From a checkpoint of a small transformer trained on Wikipedia.
Size: 7 heads of 64, 40.3M parameters.
Architecture: LayerNorm before each block, learned positions, biases, tied embeddings.
MLP neurons of a small language model. Each row is named by its layer, matrix (up: input weights) and neuron, and shows model dimensions 64-255. Each number is 128 + 24 x the weight over its row's rms, rounded and kept within 0 to 255. Numbers have three digits each.
After each neuron's rows, "fires on" lists the tokens most often at its 100 highest values on Wikipedia text that the model never trained on.

L6.up820:106109132135085096115094141102153138125129160108095136114118137168151121136090122134143128132130147129159082136102119133112096146104127116105121098078108130122140146157115116119115156132105133139131095162092111113134139105141124144138156205171115111133102114140102128136114111093115129087111107069167111195150139155117162114159133137125144135108132112144131142140168119165143145143103147121137104107126121143107110129138124158126135085155120126119122126142113136112125120091114120129111054149102093138136114157131166132171145083183125121157113097119133120137129112099151144105
fires on: "t", "s", " part", " years", "ard"

L6.up191:158186125123167136159071128156158111102133112128102145099131079096136103132122173176142104139125111100174132072143119149065129137095098157112101135094094116092131103096173137109098113113101110111148153105098113128178131127118140160146091091114134195130159175133142124104126103104135133133098103141094110063107144121127119134187112154149132146166152154135160123090120075150118133125111173109152115132167159118124130164166085169134131115081104130101098068168132118139091119160107149112176146111125143157104149128110122173124096091125116117138098119124141128131143137141134105130
fires on: ",", ")", " have", "gar", " and", "^{("

L8.up364:134143105180128099137103150120129134136114156110145124122151165135145169148162127150132133088154186094100157107136157085108094119134143116129180084097125106094113129120161129130119121138101140136137117124159132141103151155120132086109112103151129110114118099116074145130108153141073162121129141127135118153131086143110110079142133131136127112115147128190127116103154116116160156129102104155127140080135099142148162129148087145129105123147119132122145123147125139147118163086095160156135160143125089134152109134129126137116169108080122124123116135143134118131137177149137115091
fires on: " and", " of", " a", "ing", " the", ";"

L11.up645:130121156089108106162132105111119124104136188132125138097083082105111112096138120093121112113163092127147130121136143145104093113147113155104123145143131118189135171144133134184107126106161104136134115131116153166143112144170152119144158114102132145101093156094133136077124123170135149135135160170146120121090110136130147074136114142122128105168123128140153159133084111143124096146081166113099137143134080170118153119138096163088140137138105135122114110159120079113147092159119130088127145131156148119116121147202129198146126124137132140143139112090113113160139120111153097102
fires on: " \"", ".", " ", " ("

L11.up167:138157150080128144150147101165131141124109116145111164081139159107158110136126089099115108124163181092128137137154128122086147123110160154115143117142141160097133148106143122139131133133108126103185102133122080117129163106128137109110153123111148093152136067106125115090107106086130139127117120133121117142142143103145134156124135156105103139153155139131112106127203109110132120139167111150100146095157114106135116145087132150115145151146132203143110094103134093084091174115097128129118119142151112138126091112154177113160133121111135127080102100169164172159183132129107150104
fires on: " a", " |"

L6.up918:168086130144140103106137148162119160133147138135156118123135131135158097084161124149111101181122117164114119128132120132132119103067174096093152140119123158087155153142157131158098105105097083134119135149119138153143155157174124121147142163114091106151103111107085126111160071120129126122153107117138112091139098139127121129084138118143159102115157143131140152112077117146115147109142127152138141171123135097156135128163115166083162108168085107152156131119139116162120128152123196116092086157149091148080124140145103125129154117110171145131103138153115127132147119096135133144
fires on: ",", " and", "n", "),"

L11.up1043:121130188108073125156142197141150124103105116153133126142097118133151132164109127136165123146148141128099123153104116116116130114147111160134124152139106091145164066114102105079118115136146116108137116154121158162138152122130105072137133096162157142144135111148124122098103132095081092133132145062150151117141105116132101081121116116140158107131121127138104143156107175129148112119148103155138118141129118083134048129097116133144144106130116120107163132104132133158148124128146109106116186149148126127114070165168151131155165112101130136076157096141121168139142130137131151152
fires on: " ", "th", " m"

L8.up222:129121117148174082107127139159148150118100086134141124097108133132152140184140148108170130167119177133090137151147165113116118107148176130121089125114156123141137110128130151137145088091125168091135153109132106102110124142148126160131146113125156096111158131104098070125117143126080119132138120102125141101134122188160141134099125149132107154111157116112145130134085099145152142132133091112132106131174148103045179133119143120137100158110099133144166082138161139137151120121126107160110133124122134169148153116128103142145140121123144100151133115137154122155133104149135115139
fires on: " H", " Col", " ", " la", "old"

L11.up293:159129161143173122099153143136141141133070129120113134140139113161106110146128142167128106156133146113116116122144167125157166128140121113100144123139156138101137060112119117139106103140146147125103119128113164172105131163116121122086137130137157152121146112082102137147116112062100113189123170087104120124147132122116153142114094126116136159121106129142060130085160098151116182137119138115118119163126139122120137084154133131129109131105077134116119130132122088143147096144101145075157159152186161144113128102145112124140141128141131117137095108175140125119114146103143130165
fires on: " (", " was", " ", "-"

L6.up1453:123162129144100117163165191123133111103148163131166145117111132139155122078137112132143136168125133132117129160126143106162160134146129105134109107116125116123114105125148121156109137102107149124104158124152130109104131132131145159129126186112116170075156145119153122150136126125125132156110101157123155149097182078135133122132154158132109106119110156144069103122133112144122100141122151138060122075119115123110107116125142102122096150149145113097107159117159107103162108109122113096116131115193143121114138163138187071132115110115093103124137153125120138115104088110143111100
fires on: " |", " =", " ", ":", ";", " de"

L6.up666:105130169094118141091123155134131116121111101163112134151117131143151164108120114135091141159117121075114156158117101106136098127107121114113148129163104175155111158122154164086173110154168103125151106123162132150130096120133131138135106129060164122120188105143170106119096160161141116137099148132116124141088164103145153102136106179086114114136134177151092158146181134152161123116153132099147164138137164122157142134101080156125158135096096123140157119126138130121139139150136123177113113104123136166163100136113141106111171130110184132149090112136130129108161159110118163128
fires on: " |", " that", " is", " does", " was", " The"

L6.up642:146136114112157153176124159070143139102113178150153139081138103118127119162126130161146128146118155171117134156127165145098139134146131169134108156122122078124153137144135109112125128135185168122130155095132138145156114112101130110144103126175081134132097116149101121102128124157125135101171100153108101150100139147118115116142091128132139109152088126131122072113122171152162115123127106138136103141107113112104135120124105155137149138139111139164108139142134144121116142117129127122142118100140119116130161154166113110097118179123055113159089193131161102097126147145110127116
fires on: " |", "\n", " (", ";", ":", " was"

L8.up538:126152146149140078152094145107137079145080134165133091154143126185147113111140155100123137160119149149110100146143074123154093131133149115130159157135118132129094148102128092148163121105134128117129142146145135137168090121112141123171127106130126099142104141080091096156116169132141116100104100141141122136175114132165155133164082178137148110142136124112114101096130147129125129152098118142114132162128193147125137139125125117154118106103156166146161122125196143107137131128098125143116125124102146134119124096094142165093157126123121112145121099112148108148146175119127118112
fires on: "\n", " (", " \"", " Vietnam"

L8.up48:097122124086165111145113092174144109137166160107129120121114170150113102054129112106145146113176124183142121147118130093165137134141122087114153142124103112140150160137104135127127108112118115164150079125120110145144147140095146093108139122125128130176145121120134120183135091117166127124106135148142154148133121113122107144137134145108075116075119152110147140093127117157146166133147095113129158116124197133096114091113100138147146070135140147086116080104148107110141147158137156127170158104088137109138105183092124128105135119143109180110160149102173144154114138131149144086
fires on: "–", " on", " (", " ="

L6.up882:136152117108117095182084091143150126089135095116147142153160134108118159105127095120113149164139154126142151103117135151120126132150114126145118112146096138162139075129084106123062048106142138092114151138077122122122149111138152163200130126118103128137156161105109125120109107146153148164175121104109158133176142136136145128133080098140141128121110156078124161117113131146108116141126133167109162110099121135095145116126107118095098139127159182114138074105144122153138148146149154128118113092146153126128128133140164110073116074145143186125119164124129147134085138122120111070
fires on: ".", "-", "–", " of", "1"

L8.up839:140159110147175111141098132159124116107095129169174180124141110081142085138126179133118136145148102154162122141130113117130128134139113117136143151104069173131125131136146136150189121140130139106137164101088119137135141142128097079184089092101130083132160146110106095125134113127091107098155120170137139119163163094095137075149100109165153134125110153144092145128165126109100126176127116168124093127102093134103147081118079133150129165128126154120160108170168164104142137120091120138117144158101152165152155110097154122121108106094146160148067131136145114099180141171106189115
fires on: " \"", " (", "\n", " St", " ", "1"

L6.up582:104128109140155139108156138123140116179129166131167130108170143155139115069159133151118125155126125127124170145121111125124096140130136120115094131131171121129107104099140154154115129099131149123096119152130163166126098097176136091118081127113124137094153146150114106086164135098171129191122105148155106127156120180122109165151086116116152142138153117114105120112145112124147166110135124122151134088154133096064154101087102146128144093125112122135109154178151132109089172120150119103130103115103141117102111118145122160122137116180136134138115134136110143085131119125075126130
fires on: " he", "ve", " and", " need", "je", "k"

L6.up1731:113153179152142101159171081144142136120130150130139117104154114122139083064107142127131101146118137134110153132144144157115102102084131123076153139105097132171161145124162130117116142110125107112114124139121137112134131139132110133107150133108127108133072105141150164124149125139106121107161107104137146090076150087116102087148151177123115134132147110075098127114127148138116130089125173162163105140125103151130103087103095187165126137166138085114161132099138185095151154140141130136150111137127166152093196083129144129098172149115127122108101092125134109140134149126143147083
fires on: "s", ",", "en", "ing", "g"

L6.up1321:162118128077146127126141115090147113125133176075148138141087138124152119155162136125147160138093151099146090133135142154102145156149138118134105143098105136155147142124115110097138094122111113124122158171109133135118116072164127152125130074195129109137144160162148105132177126137165147118145165183100135141108131127105146100090106139127125110087163187143145142115145149098122138150105118153156087121126160145112139123166117123129083145152090102144103138084150097106110158160164162069102113119141127135121087138072138137094111124122120136076134150099130144143106132162122146145
fires on: " medal", " known", " f", " art", " F", " name"

L8.up325:081130141094122099094164133160108112047124121152076160106138144098115126121139102150157115132134121134125133149142103119118100172114130183129113120133140121132077130154139112130149098117185109151141139157117090172099113146095159159123122102115126132128111047107139114151126142126123158102169102134116162171101129114140120111099121140119117155109124113087134171117135198139115142127100185113095102118140169124089120116130160108125122122166096106122144128090134112126127148111140080128126122129162133096139098108132107121100116134146127171107165165120108163144109119141111104128
fires on: "y", "or", "cy", "ion", "el", " name"

L8.up552:126128120124172119150134077104093089113113155104127128087144135184119142067114100176139127173111126115137078142100117127157156139125170195105164117131092145115112101132130140085148133164103120081138114130135148134124113113107157146139103144148114106091084139121083149128140141102105156066086159110138123112164137129115146084155132104166112114135171119137138170123154131138073162092141116115088146136136141156110141099148122142146107118124135148141156172107153075136098121104123121156099097136103127127139141095129111124118096102087139099148165142116142136140134138104113121161
fires on: "\n", " (", " in", " as"

L8.up337:138159099083135111136106152122097097107128133141107106171135187134162111151148149138090133120111161109135109155158139169167155103176144114124111130129081120131127159153104145125164098119157100076132127139165131157155158161135144151127137094144131134113167112095111153146141112113165117107140098125109114115119075109098143127141116103161150132132176090085148123168124118132117148145108163089093122116138119161121133109139156123118168119152119125111136154143176142119119147117130121099116164170124114121126124149115164145129138118125155134111139112122133110113107129159148126148
fires on: "\"", ")", "″", " Released", " —", " \""

L6.up1379:113086163101164144143081134145141116076143132149117113097113115144102117153119128125091144122103183150141107109122115149099123140123136098174118164118112110144113128159125104101119152075123142097121137127130147127139143154137162136086115167126131142142188115121150065136111138157120113111134135131180100126154149121114158120110131177166128116144117164084146133090127146101137115092087117121113114135134144105096143142100113112118120126177101146164140086141131164132099102152110129095142128129146142154104155085132131120124099109116110152147143141146159106111105110111135143094
fires on: " /", "/", "el", " and", " or"

L11.up710:108181103117167111129158134072154139118106119130116112145112122068103146138096080120116108116134111125103120096127141104154109120092113110140102118145151117132167130090076103133144133091101146131166110118119122131114138107137128100101096139148161125114112120116128134129142129132126118130134132130113176107151135104166141144150163093116142140151154149140140100108162163134149077123144114119148128134114116124137145090109154115132126160128148132109114128080135162138188112120171110119164161107153148119157127116169103168148116141125120093113099107123134115137100114126106147099
fires on: "8", "1", "7", "9", "4"

L8.up867:115106131142181168151122149164195140169159124131090065128120119126097104158109114178139152174115108075156141134125092145134162132143121156147127106137136132128095152112128174096151122109140121112122156125112126168151108099158107101137121111125126144153126148111116133147129108098124127060167131161160117133126111142139122134171085107086109102104148154125129116126111102158141182125169132125162111086113125155113107092098131128093085106085141137141131106131156110150108157159094137149181163098125109128131161151122107139131133106100095167118170131154115113136148147093102126117
fires on: "\n", "1", " (", "2", " ", "–"

L8.up1303:143138151085115146156106110097046100092134136130151134118099124142168157119154087134171137134144172124165099125147132122154100070126113112112062157152181125099123118097094100074121134136111146107090124089100100131119133171163089147122162109147124159133117151106129163117116159144110122125122119131160164131153107104089125132092121130110149157135129142143110159142127137199140114155186149118149137142140140120150146139124178155144138164127131140124120118110121101090148156126069150124127153138119160113127103141141139146125105112117158106164152126127120140187134122110083108162
fires on: "4", "3", "M", " M", "2", "5"

L6.up130:129148142106168142147178113133128127166127096120101142084175102120119135088122144115134152089172116116133114128113093143148117172173132124159103138091136122161168170173161127133099142131131133178108078103118124169133136134153112117174124141081134106105161159118128122081133110127133111092116143152162133142156103124141137099077149081178136101155138147109173144154094177117165159141143113117094117127127124155123077155143135135118154147139105153104070065122158127113133123086124153156158156091112104131126165101105162141132153165100143138083134129129160135142110123152147106144
fires on: ".", "th", "-", "w", "en", " |"

L6.up445:154131136110137133192127135153094125121113136115170179156113129152144087100114137145161150111163119117170117146148160134104109134157155148144117136124076126140104124151160134127092100165138109072143078115118137105121143125140123120166143084139135201153154120116131147128126149142149136087158151094105123172151124085139134114113113100115137140114130126150066111117112159132136117183116166113151117140139095137118126105106123132149134125146133147129146174114080128109128128165122117137128101109118151110115165115108095134091120114102153147153168074104126142129129126123126124090
fires on: "-", "2", "4", "–", " in", " as"

L8.up1469:134148096108121114148146129090110142119154111106137154150153122150114151111095121137114154126099146165165160167109135142144120119122138083138102185130143129131196126116083102157129130109100124149175101150086143083161151109137117082101167116130116117156120140090068127136085161098154109153101094094148073153137177123111135129121159140127130136135127105131190159117092139170131182177099129133106114094110134106136125120146120132097169112126102158122141147119121123118151130114114158091111139173147178131121115145126136141068123110141125128147165133127151127144145096094131122143
fires on: ".", " and", " where", " area", " addition"

L6.up381:124125142146161122148117129123147127124117146130131099141146118168178127163119114099121107089084183111093124098139146109121114150083128153129170139106120155146103133151110141143123152095109136149082109105173125133140124090121149165146118134132129155118079081157135146137118171135123165077128162108109128109116112140141164114192129135154120168141108139121112120151141138117142086075124105165113087122149148157124105152135152094144118120156144146140156146153105158119141153072148135112163105121140136113129122105151160112105096094135136128118176079143088142124130160122171182104
fires on: "s", "k", "t", "n", "w", "d"

L11.up828:133112133125132104122145155122131119148126146180164145189112099159143101143123085111125149134121152139128121122129174127090158150120091161143157125140125175105040119086106140126110141111156146148083167096136124161095126150080118105144135109170150113134081148148127144128109116110143142080159114146146161127128123098120145142122076122156126139128157151126119129118173128128150140110116142156087067162110138131137163102157112117180143089121098192101153108162103098097123131103113120122143140125105123201155095112140143155120149127108105175081106111132102158079104132130101151149
fires on: " ", " (", "ER", "4"

L11.up1146:104160133116094137115114149137138179130086140124131120120110139127117105122126124093102164132139157132130176110131087151146126119113136133128122164149137098129118147113136143117081142127123083124155101143129119107099131119168148172157164095118120116172145121116131127175148149091130145124099103134158099134143101130134120100142158133201114139138064141145092084127138129144149113088084149101139115084126107167138105123148116141183147100136072131134127093097146098120110148118104100098094117142145122140143174091116115138139113107130106088154137149123096091129119118151141130090
fires on: "0", "5", "3", "4", "9", "2"

L6.up938:118133083129107118128189167113140127165144134152104105133127112092132130126130135141079129142101134127114120122144107087133167116122200140094183084136128146090117130129128136133157138142136044168120150134116129114122092130088142137129107151112107057126168107141123082086092091103133094134138133119132144110087168139144090108133136135116156125102115121131147106126099112134120156131185132102176134099095104115126166158092125101103127134150141146126162130139060138155105128106121110130110121121129111110101182190114190152149116115138165137124089107131133168167170122141101161167
fires on: "s", "ing", "le", "f", " for", "de"

L11.up1340:176107121100100147115148123135121121149167115150144157123125105141118102128126152180145156164133174102101130159130071129152151093129133097144094117115155070163157112133140103083120105123100125132138120125119176116140119116126115108088105141113140114158107127164147146104124123114142113131101111068125142138121118111122121158130128128163105127078093101172136168099129125138109097120110109118123120124130136133090116115145118153187138186121128142081118104106098144179176141089109147083114135101103107110114129128163102090095125130152125102158145080106117140113102128125137140113
fires on: " re", "er", "Com", " simulat", " spec", "ri"

L6.up585:161158127115166159100161151110179117094141153155111142133150087123082141156107119121176133103098136119136155170095132144115106133115155131139110136122113121118170121146114105134065121106113128129137141075115163131119134117104132121138089142079108124118112091137101152104160112138122151160144084141134164147112126104171137133130120099120134156123119106162138127056106133157111123122130112120143090108134148143129103105130123114119133164116165153141158148153124108129140116131106081174168098144136117168133161109138106155140166132152168141112106127167115150150134124131116125169
fires on: "4", "3", "2", "1", "6"

L6.up57:142144123158129185152139140097129150154165153150116155186137138115100115108148126117126125154111116115099149141124106072106121135106102140130109120098104129119134139156127141151164132154125095151144106135116123147110133141147134134077120087118101114136111136143125155146175089157136139113133107146152130181128132100184131113124141166117127194110128104069137129123126148136072119107088150099148174131125092125093116126103094125119127148110163147097111159046093139088105133134116107161137161109071137195108147099141151113126151099138136132178113096119114130134116152094124157143
fires on: " of", " that", "ci", "tic", " Co"

L6.up614:127111102119117149118146174075157083114135110128168096126153127142126113138140101117134100141111175109117102090138148103079129145127139106119106124112152112074129127104108135128122107101161127086134117124087115106117141170109117145141105163156101086159133169128159157111143151075116140140138167143105106123121146155133093135121141143096129122159102143130103130156094125160123157132131149126138111098139133140100136113122160109147115154146111140136171101132124177148120117113116120085170121121108101149167141121162129093127134119085155090079163152112091137185106066128114167137
fires on: "g", "f", " by", "s", "p", " F"

L8.up495:118148081098147152146176128109090156118122134118129114139161171167143159115160113074148146209118133105136146142117100141127090137142125123128118125146156143163134143139126143076144120103132125111058138124120197168084127149129111119163123102125111062141147136135099078109148130118143158121141098091145173120166122150168135164141073116151123079104118124121140193130144139132138172124158106193101151140126143101112132124130158150089147150135083144105123122147108134112144128119126158091094094105090137127119135081180105105135093140151156166160119105133179102118165157139126091125
fires on: " and", ",", " |", " (", " ", " –"

L6.up1619:128141142151135118161124124092144109189109123141137100135177109125109104106155094146102139112137120131127121112115146090163087166147145117087165153079068079162135102142106172156125157131100120147147121173134138116125103134083146143121148174091134163188158147068120124133137147132124113110146128155144104112121135156118155094163126127134120134106165165132113119111174152098115095078106139152105122128130115164108147123148114089128136142160126115125135120132120135127142134114125168104130107118129132160159135112157152127155138132111132095155142138124098192152144122130124164145
fires on: "s", "n", "."

L6.up149:160090103144164111114106096112171104084118120112154143104110119123111147158152117127061130139078115122171133110119123106117098108125153150166094151144106104154106149122107119098123155121164157106108130140140113153137113073131137173113102100122123140147164145148069099106130118129111160115103136096127158125152093118171154090116139130140171122133173131099134156101183061136142068151090126109125121157140109127119149109178183132139127099143145140081115104162121145129118124108110148103135127104122105141119128138092144138159127127154157111153104112135161150122149115142107178107
fires on: " and", " out", " to"

L6.up693:101119142094065103127147138141123126126125163068144135131093093130092110083056180132156165114125115135110136136124154097119108084133143141176108151164131104123158115136149144112131107118151125129094144162106127121128190096110071116125135135140188155124151155125136135104112180073102130151123119069116097148110087118137130143139110094142132103169154134140144127150121111115095152170123179141144092093110093115134123136172157086110112104125127168153120122105170065102097094110129136098108148126163159138124102149138161132133104130137132097086186121147143168116113117107127125121
fires on: ".", " the", " "

L8.up1688:104106142125091088147124108123116171131116152106103179108133109088119115127117080117169146112134087096117150143155144101115133091110117095145114124175087131164135127137148142105153173124128101082108088115095110118037163144141098126132117166111128119103085130108078093138110130148093110107158141164134085133128159154075103063110123106121115124144137098139173178107139124104133138115132136165134121180129137128150136132115108121118131109148144111151129099147131120109130136132118157146093147144162117162124141108158140105141127159127091133154148141114121126083129126118152133159
fires on: " "

L8.up611:104134101150072152144133109132141077148125161074109107100129158126122120132142045117116137131109134130121100100169126136107125105139102149104133171134144107144106126137161102097125147096159091125120136129172139113152128116130131131073139168135122130083123074099129143112113182107141116111098112096154123119084099129105111125147114139142145088110183090157108130107154102130099135100121104131092136169125134110187121130156139148134107100144129085125143119145115177153119133152115142108063116107114157124124160096125118154114152133099126115157145145111130113130135167110128166088
fires on: "\"", "s", "'", "en", "e", " and"

L6.up451:096077159117153135132121167097120098141162120135177131145154087145136122067149106131134137140113110168112128163114107119102082096144138117144110162108136147161112173107129137120149142115108097142102128151120119119146160092121144125148110134097106134132143140105115128133142113125097125145119123119163132109155164170117111088123109136145119132136137098138120144115153131146116161147114115101149184095120169168137101100136129122126171118149145098165126144139112138105136128123135146108102158104148149115146100103130168146114107125096100115165095104119123094161178140160140147118
fires on: ".", "-", "–", " |", "_{"

L6.up256:144072156147142117174125126140143106086145162165140129124114178087162131132143148153146133103135171094118125128126206149128177120156137127123115166096133087131099148128146092116102099151109132120159140094069131168135111114144120171114112148136091104080093141134118138127105138088116137157143162139171155128107117177133117106149123157144125118112141130117087137092184134152137144152134131139152143143141157144119183121129148114093110101170128099126112134088130140089107104135123165165126131147121127136119097133137146119086171108143151140137138122139120136118121118093131136120
fires on: "al", "ing", " Goals", "ed", ";", "able"

L6.up681:171134138141145123130143152091149142142130101117136119140150130076154113116124117139136104108152131120111118077126123124134130114138146122168094132094138122144109186120174139134107152100150128183127101109111130151160097141134045125174110179103151118123132138130145122183126114115133135122144105098107112118120142136123122085135154115132133137140142117126103160104102119111120119144128133185133078099126158150110138134110098160089128163179131087118162136178116127134110100135155153102116110141128091115166148125138118119128128140123080115120126160156140191133083145137110088137
fires on: "n", "c", "en", "ed", "d", "."

L11.up365:089142128152158142147163143080151161123134115086175109136150145120127151141123123154096116109131141164118104134096087128080134136121139152143105137092084135157109155072138106148131132122087140130153134154157141153136137150123109106098115094101126099132104151104143162176130105140083125138109117150141163154142158132115135089148147116157165147143162119127148083168150111147200131154093106125134157126178119096137144116145145126142121141138118102154108142145103151133165147155153128115126158144116135115112110107131164153108194131151183121116156112106096093103122090142095122165
fires on: "0", "s", "6", "4", "8", "k"

L8.up1731:135119109098140119137132106124143123107124116105142121155111096087118133124113119133131167158069161126128122187139134124130126106121120129125144142131152132123059146154127101166109149119107109133156167118169088151119107090098169124120131125132107133132103128182155081146096158120141181104147132180108096110108167109084110123097100121127146116152101134095130135138099104175195139132125101145118153091132104135137130102132146113078113120128133149139126130082160152088099153153110110104122184108109134097135131108177097101101150119127138117112150131100138122079122090142057105159
fires on: "n", "l", "\n", "r", "m", " ("

L6.up229:107064110131134139115109170137189083077089155122151109137097118143100128134120130111082133130119204126124153126132141124117191112139169131084136117113129126094159105134100161142144148132163126150090149110156143125111120146141167130116137180113169120137149103159113152138169090146086124132150138093157124162114120119136144125126141158130123107148130107181158126144128068143133148146126152121147133126104155087124148095095114118143126103120137127090100140133163144152112123094162118131127122147136113108174127125136140161137146128125126103112070095060100146118098166124132136124
fires on: "s", "d", "ing", "ting", " are", "g"

L8.up1403:070094108050126116150121116096133129078133169142148109109123075173120092125106157145104138110134150115143114099124144134126129124134130143088137127118127141115173173096144122102106109151101137147110155148116113148127117164132161139173136154137092107169136130134137079133122141155147167120150143119106164140134096083144101123124108133088142109137132155127127152074147141110110113114126104121120146150133133186147116122111132121141121162119073092097117091122148160109187152142150154119126123178100141137114126146075181126095075091126133161163157145122128140159116130159154104136
fires on: " F", " f", " by", "f", " from", " per"

L6.up1417:090105068106149168134152187134136135094160144130180120134086141157131115142115104147077144181101153142103155134150113163133107137119108145125119153096093085132128095159106155129105134116140109151122115094122101163126123172137143149139108150092157128134129125108119094129105099111159160092113137114156113100135123136148143141119132107109135126105123125067135150123127123123114182146150124145107111147158142115100144130165183143094107108168137145157165151124124124126162130139094154134135114168109106131124096136096124123112117129124140124131156160130108125141130116134151090092
fires on: " and", ".", ",", " m", " Time"

L8.up1464:135135096110125104139091118098144131128129097142167137093102097107156134134130153130113112090117114117146114088115164085127183102095089133169122143134139159123119127083153127116130102115110139176124099147124124147085142100155091063175143143147101124175137148107107187145169115162120108140131166077108144158110133111141109116121102136122143111135094113157118159115105145106134141110164102143161098111135160085118129126110130158153124105119103097103090125140144093141147098127062148090143116146174119138140150145173140152155130194139116106126155116140106131114109137151123120154
fires on: " ", " place", " Ta", " medal", "-"

L6.up72:087103149144132141153118145112113151104145134155093099144119115105171154146137106146138117146147132087115129125098112135126140126122131152112142129114156150123163130137132115149122154084120106137161158112152096156102109104142124145100128115117138104166139095104117138144112071132153169159145166143116118147120127151089115134111097095145162082131122166163130133162133109100120121155134150112123107105142115125109145106148125144116163182145161141114147134120149184124139147109134147125131124119141121124136118109093157083160093157123191081144111169134126126135126124100074110118
fires on: "s", "e", "é", "re", " League", "r"

L6.up354:093091197129144102144136126133148190167141085111133119140139081125138131151124083164125147142140150088149128126142112110097123151084161114133154139112174142136109151107117126156119096151093127138125144133153103177118102132132113124117133123070140131125176135107118068133144100129131136130107125113140101121124131164148150132188106137150148113145122107121094117162171126141134073175106094151135129086121091175112097119108109155103124147143138174139149118101123143147116129171122150138105133121072118114106139109176145148149155106181123114121131117133151097099161117144072105125
fires on: "t", "re", "e", "on"

L11.up1141:130122159123126106204126118141076090146127108092053122152110174158141105113152119173107145130121173098113112130165107107136108134173108132077129135132120135114142072116108132137131088113107130133117105138120101130084149117126103153110143121132169120104116101155092107121139136116112096120136098113146156139145137155073156102135160089129151142140101072100145164134122100113162169106081079122145122148126120107112129137111149088153098144155124108156151129152138076144133129116142128127089124105166152164116152112077089082130097113131130102131109143109144126137139132127128116129
fires on: " ", " in", " H", " |"

L8.up113:153171075140080146159101145137078085153118108086100158124118159104150112113133136124107108101167178113151155126126107110134110116111120134123111147110137138117118124156147155123092145141130086160147145094167150107161127151135137113109142094143115109151162133118094143147152146093160112122149105156124125121074108178123152104115178140116089169131095081107108122141135150127134190152141124094144111122121118149174103097136115100159136099139147115156136096109147112112154119103109108137136112107112164110129090120161116149126097150154152134130101125185118134124120125129140184115
fires on: "0", "s", "7", " Goals", "9", " Apps"

L11.up761:108153141064124109164166144144154135104152137124136155129125081133106107121140136087130155136157099148114155163099127111112108125132096105148101134088155112121141126112123129144098168179173113158103120099127148117142147119090143098087134095140130127110124154136175165152093111127084118150120105099103110094095177126113082122133122127093157120144139101143100138134173128112102147161134110124075152107122132131133115110108136134113139132138095140136150126107160110130119125114112110135084180144151137154138101162127126118160152139132095100137086117137094137130143086121141125093
fires on: " ", ".", " could"

L8.up31:093127157086116144122135162115124091154101137165122102116164103168106150118134103150112123114111148155132076120134120147144099113099137122120130128164120127186150137090074089131140150083155065130115103121168124129147128127121163123118136135114153138133137103178131108108136130123100123132088106136146130151128138141120156118144117113186153114112145151056134137156129137153117139126091103134128149156129108120096083095180150113113145101166145158128068111102154181083080115179148143114144112086137165161092093100157136142127081138168145085130162144136177152126126144110170157137
fires on: " and", ",", ".", " was", " He", " he"

L11.up1165:133151132079146107123135137148156084079139108085143135166173098161117115147158113108094134154138098146167147125140126114111073150164112103126070108178167158121152151168138118154103156176154143122101127143129142132140146095148106130106117097126135109114127157151161110125129137160121108132090137074098112139167129105113139141142119105108130109142107151151139139135166146117151086141119140124134153101170147093139147154118113109164147133147119126106131078136112134148147115120129089131124142138134107109172122131088132133091150153158160106125101139101132136102145105099108182140
fires on: "\n", "s", "4", "1", "He", "3"